config.toml
num_hidden_layers = 10
hidden_size = 576
num_attention_heads = 6
num_key_value_heads = 3
head_dim = 96
intermediate_size = 1536
vocab_size = 11356
hidden_act = "swiglu"
norm = "rmsnorm"
norm_place = "pre"
norm_eps = 1e-05
positions = "learned+rope"
rope_theta = 10000.0
rope_fraction = 1.0
qk_norm = false
attn_scale = 0.102
bias = "none"
tie_word_embeddings = false
parallel_block = false
init = "trunc"
init_std_qkv = 0.0158
init_std_o = 0.0
init_std_up = 0.0158
init_std_down = 0.0
optimizer = "muon_variant"
learning_rate = 0.006
lr_mult_o = 2.0
beta1 = 0.9
lr_head = 0.0045
max_grad_norm = 1.0
warmup_steps = 200
schedule = "cos"
final_lr_fraction = 0.0
batch_tokens = 131072
max_seq_len = 1024
doc_mask = true
train_tokens = 752100000
max_steps = 5739
dataset = "wikipedia_en"
MLP neurons of a small language model. Each row is named by its layer, matrix (gate and up: input weights; down: output weights) and neuron, and shows model dimensions 192-383. Each number is 500 + 25 x the weight over its row's rms, rounded and kept within 0 to 999. Numbers have three digits each. A neuron's up and down rows have the sign that makes its largest values positive.
A block is one neuron, or neurons of one layer that tend to fire together. After each block is what it responds to, as a language model described it from the Wikipedia text at the highest values.

L2.gate121:534482485472524479497520528512506497564503552511543474491504513513488522527476519535500521502530487485520528502488523482497508514521528520520473477496504502503508471518543520527480529523499499524509502526510495508499476556516499514520493522538501526502509474521459476464513448479453503523512489496481472503515508493493521477512488469541494465497483540484483451520497521514516513475454484487502519493486485513511484506505504518467545516476427539525473482488511446453475483454506465464468487495465477504490526492485525551532506517498523523526485470489490490459462489481482480521
L2.up121:479527500503515536508467509464503476487488505484525540505501481466482518535508527491454512487513515482558494466516503464488485483481522454549486531501490515495448548475495501528524520505470515469506465448487492553543480466505522517510494493540463472487511486502520486489510493518495524449468487529478519488521509530527491539456515513476471502495481497528518477450539541487497466485510529479549542505512540466488474477531513508541502501560496508479498557471487523482478462487510515497540532516548479449561499509526479491458470505472498505517471531480503485499490517541506545487
L2.down121:500508481505489520499458485519530488494514493562528499521515515564504544452485474578486528504486515513498506443510396512493500548518539481525533525528487492495490537479492507485487506522469462482513468498522454494521521490507489515477492513492495494524483486498510511569533538524467530541533507544496461457484460488487474492502525525481542509513491512493484487490502507500504543484526510509450521498505533475521498509519501488506508482534509512546506536484478491478472537515482499517465488474502512498499487525525473477536484571513543459487517516539508521492482534478542499515
L2.gate641:492526508459577489529482492513483495515506496558467486482505521459525476474514490503491496481494507541565486497519508522491518466502494535493506463521484494527477476528529500472525488529488544512534496539520517489464504536491498479485484539521514504491454529479515441520506523555469464530485505550488455504474523530531530454532489516462466511479508501476496495467507529499471489477519486505483483515491510525469499520549512508549502469486481476541522515477527456514513543501505474496539484491452498525506443526521515532531507527515503530561464462469492489505490522528485521515
L2.up641:497485487467571523499483492478471479506496524544492511500511542499519488488553469547469474470470516517551492490536514512528514515515494511479514444481529462500514470512549527490541481516460502485526493532541542501485525537467514514485519480525492522474449481516528482509475544525457500524499531526496499497498509507514496492490533550484488485485524498473453482496510532498491491476471528514500491504487505520507481463535500514436479474457543505532492491508500480495478485483541486516520481462450501506560501528545484504489488471467509526551449477498497486460463472500474525458
L2.down641:514530500500517503502504523519517475492508519498480526474527523499500479502486558540519533509530469475528536549525500527493530489478480445470546517472540518508554510520480531530506498474495488532547510434515450474511472485495465494502478500521487494485544483484519541475477492487479513450494481481518455520509463505503486533482480500487475473485528443491465514535480484426458501473473534520485477498488524526484463470500481500473499499532486537488526509473483460489445516501512507496504498481529502506514473510502488481493492554470468500456536519478477522521481472501520476497
L2.gate1210:460521481496478504528474487489476490478514545451509509537530460486476543460492430512530482549474442523486485502493527513504492541518547475540526474465469508502529495547528491537541478509512518526488479505500489520551500460505474465440518518491514512472499505486527469516493514513465471566498471493543498493534477524523489471440483534517520479500492490512521522451516536457525466509509546480444476453542483490499499508517527545519539548503463456549490476562489472504447474532476491535544493485469478500520494565465515497517477530511534537474509494491475556488545523502468445471
L2.up1210:480485479478481530536537508502525524525535551481503556511483471510453497474477493488535484538476533545509470486490518493525514509478515499529490483483470507493531514530554505468496494516526461486473514503471501504482528467487495465481507497471519432532477502500473491539527513538484498508489511518502427510485463539490469440508486518513488485484446500538526505506503537506536454490525511501470492429507498528483503451528507544493506514521457472546495506503520509526499513527505474481498500472493500489544523516499503511545493562485490525494483518498508501511478505453496490509
L2.down1210:508494516511482500522512533487491468527565499530529478528486497487516518469526553475442504459489484519475529523502471494488482520503491477470463476528440547525537501479475520457469527465491487511486488472497489482523489487558445498536531511516502499534507466471479515533464503481485521500558522492485520512481497512515481484514549469455505519494478480483498529493487445497513528447535505477506542520505505479526476499504501515543505489511474523498518521475501541505485519518462478522497458471513499486473479470494438488559492479468481517480487470503493513512522505538520479505
L2.gate1438:542460498536535512419512526524546446530538520511511470459498523484481484470488502460497494469498521526498521518519535493521506489510531491501503526486482484458519515497473454511481486553490505500498511503529509480458497505508518495475491507508525510514502510484460508508462456529485494501502507513450538476477503510521461512525439532507455510538560501487464510484502492519464480455491535521485502469478465510549504498477480543462523508550463518526507466506528514499508464482533505489505529498489510496510469498498526498526518525534462475526505469517519506552463487505481497508
L2.up1438:533494469497459483531523543524524506492457487473496504516489483514492479519535488512497500519473492521436497495497500516472465449509502492541492503513486515524543492531480454523507493488448501504449505469511523551511486488483500454495544517482499520506526521531462505538470502500494503476542519514481518465537483473522491515530491508484479508485479497476478479473527484500467495508533549524505515528451511539521499496501473554560482528514484494494472438490480469510544510499479536530515515466514504501463489480468579498442464462478530485482505459479548500522494545505496531502
L2.down1438:529489509520482516503516447544465467467481532477536489503516474490497490524476517432504530477529541484529532466504493536485497520504510514515487476488504512493485482465504516517475495476543468509537533491505456518518557465464500524506509505454525524471459522516514501512493468504469489426482493506557476578510531518487547508487453508491542496491453456497510491490505522501497535518485464504519488482522542480467498489494511479478466558520492564443485495473551543506439474498475517509518525462526483499512486529496505516482520514506542531480529517523507481493502463500520512508
Responds to: Verb needing an object. The final piece of a verb that still takes an object or complement, such as utili-ze, man-ages, gave, use, with the next word usually the, to or a.

L3.gate731:483463524501446488476487543480502489491499499479494550513534481529492526490526535494493523480478472491508533492470514488479522495476519486479500478496537512488492481456498481492517504488499484497522476465496486437480499534530514496483479499500494555469519531510540466485489484493554508519499518516493462494477476521499478515481467488535492499530463525500520524518465487496524489426492492499473464493531465513503519493487534487482521478492468513513501466490506457499505522494473539523533506516483479471497484496475482525509512530485493435520485526513527471524509524550551525508
L3.up731:502542508497498490484521541472510481520489480512524500522494520520457494479501524508501473502548474504475479495503484503524490498535497514485530504499534501466468558483464532519485514515500470504498533524465510507480442524498492568511503533504498515481517518427520512448494482477542512512484506478525483501472485542495513503497487499501490531487486466531465457519477482509493496484495504513437492465505455507501508469463532476493487520495505490503491502519523469482489521513526525498526493518481493487492456485458523503482487505448445475565527490528523466469482514539516490529
L3.down731:514502511502499535562523521497531468478462478474518546509523533473462527518506500514466466477514484521483496547488498508530504503477473512521449501464511526494535513529485508509555497454473504536530497508475472517528481491475503534495472510490503484503517495498480545491483524484506519493503535494479464517509476493474493497521485544546490495525507497516459452517526511509493489472450498515483455519492516493517488465511502539465498513474448521480519509496487477482476530508522491504503504482502515483521505521499498518515428503478474503496460482484502493526509528505488532519
Responds to: Past-tense main verbs. Past-tense finite verbs or their -ed endings right after a narrative subject, e.g. was, collaborated, agreed; also scattered word fragments like ros.

L4.gate22:558518524527502503500506493506486485512506448500497495503500471483474528511476521512462455490516482514491497523489498495513475485512481499502504469479528471479544489492500551517573452502485493486499508478508516502485485519513483513500505487522499525511506496513449488495476532488484472537481487486506516510528466525510499501541513475549539507491497480514524475504516520518488517507488509530423502476506485506515451481482566508545526480526505497509449494507506477537498497476490491469552507444537514499468535470509524465531515484517465454510514512505473527489443490488478481538
L4.up22:493488539484513485475488521509507478516525480496492509517495502519489479514461518481514462475501504507475542499490520536488488503507535473480492454527507426505517453529511529559480536540457512435522533499473475511488485484523501485529506525434515498453521521494491502501475529490436489502496521464522490475459479512498497501494535519510513489502485522483474473506479495477529494488526481469453461486482463516504506520479531540524507491517504462527523500505442500500482498460510499536546478515558471480502514498481509475516465537478453452517507466528496509503480467513500477521
L4.down22:521508508510472484527504507489505479515500481470503501505521483566500487524489510513479488489544489468513451490478516507516490496502479488483485499470493539500471552450496501446459499480494518487493485500502509477501524527518517523502503503490452484543557484501471507523505488476514529526514487524492459511474504481511496461565545456539527515500524457530517544496519512552534508494475509508480526495509473526507503480494502533462533483502528533466469509480470513496538499499461517452512514524533504451474512475521472545506489504485476480507454529507503490448491454473460522517
L4.gate235:507527525477531482488510491456481521520462495464548512482492483500511474552487460503510483480492495513498517517482495524511537497502523510507510458539495493482515532446495484508486465486502516517546505454512498487490450497533532523446529500494507535474481520488497481527490481539503544497479498504498509478479478470453501461547516506501515504498492551446505470523516447484501482529493523498468511511557510503562462523496495508519497524516496461540501489496522512557483508492485484502533508516497495566468524471492522514512507602522448507502463527532508530514499549510519555433
L4.up235:495497522477495500538503488460512490543447502478505458464506487515502468527580479486486501528494490491523480526495537537521534513508471458516507505540526460495505544507474509516464529474464469537507539470494480518471493506464539529493497531458500526536500476486494483519482556524503539470493473497493490491475489509509487503547528496501529503557563505484530517524501467492497468517514487511464494538545476515495528524474489486461511522498546495517462499520527511536489532498523500519538504501506488485494477499519496484504496517483497521510496465485488509479515515496521517477
L4.down235:548526482537469468492520531537537518488506472449490496540518494481461497479541521475498507502492479511458502497500510519499535492506505507526536539527480509484436521491516504503485562468470504481487497502476497469491505456542445529509495535475498517537497502490487471515511506467506501460488521502492494487525523496527514468543512497503467462480471476491474476509484531483507508499529503533487498502511459529474510513546538506513486509502505492513488451496509542469493487478454521525494474537483501489450537526463485504530452489442496497487483527527450500478500458515489534507
L4.gate423:536497488493503491546471494437534517486542495480479502521509490501504524502455514501483471475511510511485484483511451502503474502496465472488514487472498469544488504514509515489517520493498444477497510455488483490500499467500507535509525500476488463467525533514496493439496492484490532468521521483495454473488508500502500517555486466507507485497478470451511493509472477503534470497494517494485453535537466487536476485499506503521519470529523478499499485503523512492504443487566494476482470515526525506462492512483455508517517496469477494495516498527515520475478467501518485468
L4.up423:513497562490508497512520516466524469468493511483477481510463472525566554514498519505534475484506498453465506504518504527500500457521460490504528489512493518488513510498510526479508494523510492473539497500519535505506492462534525505516497532476525481491521469511447547513493490505526514475490536515500470485448485484528535511512490453532481502510528475460460523556483486462534468468505465490507546476542448495536485503511492499526463485502473480486476539481506488536518535502493465521483481451449492511508489531476468514513529517517509477496466483475535515494499512507513508453
L4.down423:467502486542520485518505469503475502541513498517531499494487510462507510507518506501504529494519470531529482539456551488475544478501523490523516524502515505488494511490522532514511496487555514496461428517514531476506505522506494459510538502539481499523499487501481487526491532510521490492571486514511531495496536489496486459476499500488532477511502487470491486507512525536499484493558496447511461508500497484504520488511506481445522471486502503499471475495491483495520488533502505508487527503539466479501485483486517483486512511481508470508489493525454532551511527496469480517
L4.gate1116:576522498502507520477492492504492506520521563514509500470512510498481495510474512492505495459541471485500495494527515534490527513555485475514502476472503507536516524530525471485511480474516486479490519495510476497435471480485489498491498517501496512457538506482510470518472516501459492496528482479526481494527496504508463529470503458506507523531510514483459500474471507494474504477506506502514505486531511518516499494495491468522510500543487484505520505488499549493515560503530528501533491501543519512472534485479501512472491540479505481511520517531506512515498529502508507487
L4.up1116:510499479524491544491492475497500492495527466486477508496473526510509456472501492486490489498492478571512532488537545478507476496517529478527499494503519475475521517485478496518461457540515505477478497501486494470518516472496459475475490511518475520532518485483492483537522501480500506488520493516545523499527511516468509458487494579492466486548511466470481459507524495532522498502490509451498514497483528503507486531495478499484456510476528487471477469454511489456524495514515497484539486496485532505488491489464514501498514508480488495461514485493478518450523464513474540492
L4.down1116:491461521474456473506495538502534502463535518481539551486484449499474489486451509512477519486477496491512510539491503510487490506440512482475507508497497523513516504508504487552503497506498561493502515528492555533489498455508487491462482486493471498513540458508497508516497512500475533489506490461518493502454497450522467498447473505506512477449481497503470484477505521479510466548530456520519502502463515466542506495496472496530482487507499489498492485518514510491492498527527508491529531480503492469520443512536532502481504507506527506498528482488471516519465499482504496528
Responds to: Finite verbs after subjects. The main finite verb or auxiliary right after its subject, especially suffix pieces that finish a verb, such as varies, fled, was, belongs.

L4.gate765:474499527487470487487472533499460556558471492463486487444491442486490449505511523511525518488535499544530496534498486544542455495451518517498522499487487492530493507498520506544507500531453471474540521520482559520518488511555534491491518496492509516523481491537519500485480491485503498458511513486530493527499534442480518447488473543542498503472518502520474513498540461531493508473479483502468456484505511501557559452489463475468450525486520514502530502484511548505500516482475518490490517494512492514491560472494502498529494509521471502530506540540501480517529525503466499473
L4.up765:542472504521482476453519487496504457522473533496540462480511506499467489492522491456502474569466469482528474480515487464454498454537496511501492473468494521501527454484517505503519531498508511495460526487495502466496487534511507521480544501487491515496476474447536496517504478458564493490499490526494476501556499545521496478538500499470460501517454513492490477508460503488571518499492514531467584486535528514514456533481465498484509513531500505495472487543510496486469501494510545528475483466524512463525494523499473527503476500512453501461457512495471501473490498456514507497
L4.down765:539481503552509503532526449460518468510514496493545488485493486492497504466474504501498542507492486488470498473474522522488468503490503500471526512558508535487496536498452550468494525513508490521499498524526487515509499504528514504504485537499489496476511532520473463616527444513505528453478479519480504518485515479501546534526515450497500484511428502465489507450501484535507518477542521473473472512491492491504502471508528530467497526534479527533492534586483466517530489535512498508442515503479520490490502508500492510480478528494503531473518491502508509424457506477507491472
L4.gate888:511524516468502470489524536498539474503497501490487540507524439470442484478548526500519501483513446510471488494494487493518568517570490464538490443496545492482490475439475500529558520459496477494506483498510531506534489519554469455532535488546528505528512506528486485497523486527508483505488454502534509459498492502489520508515528539462465483544535519477504511479511517497524501503509499511480512538569521498488489500496527445514467517493488474496473490449535496475539503479526492490435446538514491442441454484499489507454484497511529542527506483495541506453468513508515504521
L4.up888:493510475518475493503470528473483501488512457502514507522466469542480515511488522510527529548507513454497478479498499504450460535497510529494505494508480444499495480488521520523506481527515482515541471505516470481473519506520438512494478475499480538518489495533525529544496544509449499515514478472494471492547496475505488504495494500504511531495447470538499491452515566484489483522492529507521523490509503470486556473479510490500486445494455526452523538481485440501540486533512499507544518484509540502504531456516511525452514495484460498561491500494505481485512471546473509509
L4.down888:466502497492485516531483494505513526519525489480515504514504457480484441524498476492463533521470495488505485480479539523511531549500497478478514514503500543509514496504465511522546486507494463556499485464511528510500468524470499474537515470550500482524490500487457521553469520470467543545527463497517518561483492494457475470520505482469466496522479520532495545481536464526470491484521515496536522502498554519523490494503486491490501516534489516508516496528497501508511477475519534521508504465497522501502490494475483509488479538464517508521494475497521506526501536524508481521
L4.gate1110:485502492523486497496502506523487512477583493422485534479491502499519510511489479485516489512505461532524488531514511498517508505534563433498513494507508514503468539479498487486503505531484481505552471479476512502466501545493517487533492481528483498516537504497491506463489507531498530488475523508530526485570476489490492457535482529547482534488514495531499487476540492515473505527483536450513499493521510479485505487507497542500460473543480507563486493488478519443520477491509491485536528519495501503464493524502520519466511488498515529543499456530516513473506527533496530473
L4.up1110:448477438523484459528502501494503479430556508493517499524533496491490512495485516473477475479537547466487510508489517486503520501537515491506471493485509507495522503490492495528493473541540460469536491482508505541529506547498512467486500507499465518449524501455490513500503475506545513427482513500469526503515482509510507460518513465457460542524479456490467504536492508503527519515458473532514503455567520527509501514459497464490501472491459531534497515487502556452506496534511539499435525494506519497473556485483490482482449499527492479507460486482484476478486458482521471540
L4.down1110:454528488494478467492518506509484568504492494504507515478519463464467468574505508477469538452520488464472485526487514438508501514489532432522555513475464506469516475510512491514452482507474499484502480541488501533531505530462519491528500553509483525519533458515486479538481520469450510513448464528493452507509449508475505460512496561527496500473566537504496521521504468481521499501538479522522517487483505509513509467428507538530496516481480503499482484524495497518550533484480536497464500520489535487532448453517492522499527478508514518505475472519510497500515522519499471501
L4.gate1457:521509511471483509497531507524475523519506502517497538471491489490499516488518527501501523489457516451517466507467505516517535523489516533489488473510540502496502508513545478549442444492515463503510533521486532469537492508487473522482494506519441526540497489504482508514482571500474494518519465470530506493490535503456468497477492560514499476499555511517520495481489524491514506513504529493496506478517553491545516479521493531466447503549477515563464520483484474479551490521462561513449529450534455453476520488482546530488541504496526481503437549524475521490509469490495518516
L4.up1457:505524501483515511466443516482553520432492490515514464467541510441517513532552492474495476465480510525516506494477484456475436473534496488522524500508497492509520525447505510511497532503490529486511473513515501527510499488501523476504506500495527474494502512521498494497544484462497488512526508498501487530497485501522506496470448505481501515529531439467482486491491460528519501519494496475510472518464539503521447519484490524480490469487502487513493464508524513499467516514494519525516526460510484445481492536491523554518516490521497522476534476539498513504489504495533540504
L4.down1457:496503534485473515451518508489500552485530493489523455539496544542473491513521517468508516524508492538508549502490483509479501543544460465512501475511496502515471476464502467490494499489522513523509530489511504541477527544502479484522498493518493467488495531510459524555527523459509527511470520521495485505459491514496451495470513465512500518503488478500506501473489467538537526479487480499495507532523464526498499538488492501492503516459494556482478528488492505457467510556486474461493483499452504500482458488521474478497509517508525492467540542497498468550509472499424503529
Responds to: Copular predicate after subject. Verbs right after an article's subject, chiefly born in biographies (Sirén was born in), plus is, was, became, also, not.

L2.gate132:491475492500461528509504475547477482474483513462522513501512485532509501546482488466526468490479482460521486480509547513467515491509513513509535457467509501492533489512485490493499477529484503515523490451499495544513519505478478520511468451508528509470532478467496492530506486504513506419466477488499518472514475503522463526515489502513424512540515462503490511471518484449487496475475534511471516485502465537485500454473465509490472505464551509465518502478503495485465496485459535528529506518478533473519546486545491511477472510531492502536510473514472535478487467496495503461
L2.up132:472435502479494503494504446513497493495516490466500506488510489524456487547494523506481540459474540455505528475512545508519524517510494490532514439469520490523521493501534493475541517517488489538526471504489478546502533535504482524510520498504487516464488479477481490534473498535519489456500509453452488449523476539532436525498463539483439493523539530491466518472540473451502484471482522521501501488502465538519503484479516497495491479497486514477539521469499478498491515484490539542520526492512504505480544475555505523493439534514505487518496474529483520461514458492474487504
L2.down132:521528504542487495507524498495492522483491493474536525489498504489462484522519524481486519505519510473548505506483544524499528472527535472456459431505534511495524458487530491461482498487499506534530517480481487492499454500532488500516537493480539470502492517500490554481497518468499523497434493456465516484522490518478481512515500543496444503438489476497508496493518504512507454494515523480512461515484496504492503461511495478490505471523535557452484539484493478450461455493487520523513498500496527474472512457530500512473479520514489476452533538483472521479516501544485488522
L2.gate281:508523491465463479538489482541498483456502480506491512547564470484525518484517454494462502495501496535543497502509464524518456492524499506483468538493490497485478547515512519503498540507556460508496507491468501480482486472461470519466503470525506463535471479531528518493467518509471496494531525548490534452475543520508497481485462560492503504495526468486440532505465545492510513480502522502500529464482465426509490494522512512484560505500522518513510500497503510522543470481490485504501465562478537522500500460508520503502503489481481484514544502529478525504457495529510505506
L2.up281:476515497507544524497500522487503495516511524478515435510482489526515476502489493521513513505492502494473529497504484468459546491515506482523466510503503487510488514493557557519527486525548517535526496497521508485503535483454507494498501529501494495489529513491503501482473501484480462494533510515495463468516505516523469474500511492475540488495505535492497523497531516473462500511508525528473503523501453523518529554554492489487521512481504516438467541451460506540484550474470487447495497475503519491534464520487525449513498530483550525492518483488484531508486496447497485494
L2.down281:484483457532519490526522481504465508497511509453509511507508469504487492502513482525567507497526513485498512509449523476488559506501490516529529483518447526517489482523438451519491463493488479507450557488538468474505488493506484454509486510506509510486492508522480463469519474470509485499495517475495514475488480540507483474507478464459455484515517518493511538554498520476491480494504482472471449554504513486521509549512464490499526531483446453489453510467503500496497543504483545522507475510499489486485499473509519538476487502486504483472498497498459504508509478511430514505
L2.gate504:488512518508479499536498510469517546493576548510516457489536500478488537515457466510510465484533501509515490523521489470490531508505524461535510461483506470504487512521525504496462465489506528491514559496511512476499492534530457498531522478519489483464488534523460531502505540493524484521497527510518520505466534505487484524529534513530480462491595506467506500512510523508479466519508479491505518486545517498493498528529502512490543533536503485525490501458491522482506517524523466537517496533505523498504508500509518499514498508513494503476543531500462469433508498525516533477
L2.up504:463505512495487494540541494505494510508498498522506515504536507501498545492508463512516477494517502502528496508536552472486438435508490414512497470490457509487496500471482533487478466563542513517513507443459482505500483520542484485542471511503472504511511536528502542516495490493455514512463494485475475532504513501452536461488535506469529483453517475472504478516523526504479484532486476551485546469512511508510462492472477510533510527514483464513471508551500504469516530527466542452509499490518481475495522496498495455499483476518481522468493526473520467495485515528514458480
L2.down504:517479491547476524524513482518513492500464481503508535567470478540476497537530524524499484478545474476473489533459469568536501497494477481466466547481507531549515546485464457498525507541500498486485465478486541486522492482503516497487503513513491481516463471475496521501521486493517541481483482516495507498507524491566501484484517506482492517506479496518467486512462511519556495460487536483482479498500462477489492483498517513533477482464481522477451477506494487480486500507516475498516517503528487463524547470518480534500486482533464492500473437510468463517521489506488413530
L2.gate1076:477480516506505523510480530533458469503504500507500482508505496482486466522477518493478516486526528524494495502484510462526471492530481478518505473485546462572538509493492543480551538483497469516515498510454492529501513480460501484520483484510498461486496529488534518528479534490482489479541486515480487480494471527505501516515513514481517500533509442535517500542509524491483478495512513537553504494510482508506508490523486451463500500473505492513478549521472490483557484459499508523555491503524505522477497500515475502493488503535469530462530513517490517463520520506540530534
L2.up1076:489478497495494478513517468498441512515469525533499483482513472479513459469544456517530518515488507499510519502503539458509496460502533430513493449499510494509487523460552472499495483511491486530522513481493498464466513496485511511524512480502487503542484475474520496549486506491492477487481506453462488515496481479512490522525468571522469495541497535495495484500504509515515488557529504467513503479499471536501496496489493470513548530523506477514479486487511521472556496496500517547489500508503485475506513482502544515467513474514519529484511506503525518504470534517524496480
L2.down1076:514502511502490493502458491507525500496518493532478490508477441524476485512485513490491500486508492476500509484510547504480477571492523496497460500516495524522502547483475525509504506537511507490508505493511528480539431520456477474514466521523502497497485539531471511546518499488528477498487499451546530495500491481525486449517566494526515531477490521462464550480471477511488508439499540506480481546532523497513538518454519479549489490489503440466508501492471497502534502453511499533480494487476520494541463482523490560502567528526480492523503440454490531490461510531465485455
Responds to: Copula "be" forms. Forms of be (is, was, were, been, are) right after a subject, often in reported clauses in plot summaries, e.g. learns he is, when she was.

L3.gate968:495512526487459542505469494460506518493531517518535504487519468492500544501496503457517509520510466493515490484511514511508527504493481475512544482485519458511460485485460461491464511478505477512492534506513510472475501519537518503479512471512522510509494545455511528487486507491509461498530471507502498517476472522518485492464511478470507476517487519519527489486548459459518494569503502461528536499499526484503484498492493473502523509514526536512506499506535528530479479484483487527526520535503499496449425531468543502497502512467496478488496527496498474549501514510485514480
L3.up968:503493492511482498485478456458524517520500507517520506479470471520492523487513541448507476504478512495484522545526525521515523484511524495531551488493514465497482506496511512481492559491510468500533490467490485497515502483497507496518499501495473516493507496440478500485496452461500455519494447487506480534523509515525472530440479488459513509522476557478503508487521465475525497537496524485490509496484506490539519520488500505537546470526531516491475486466488522545462482456504482469479514496496492532475487488451568526492535526482465491531497535473489450489497515459522510497
L3.down968:490498504472509486468468563542490488473500509511517520487507486527485475504468533532472453491528506543488487477491522445494442516461479517481532547539544527486498498467516467541515520481472507488478522514498465493471518479460507512495489515533489487492518526496492502493476581530508478507514482499544467523422476506527534534500507524540518515516479510497472459489505496509528515474474538473535525512556537500485500479433475493478519474504497528516487493491500522489513501527468511484481490531494470470506489502506458490495456515514529532473471513503535489467514499501506503542
Responds to: Definitional copula after subject. Fires on the first word after an article's subject name, mostly "is" in "X is a/the…", plus "born" in "(born 1984)", and table pipes.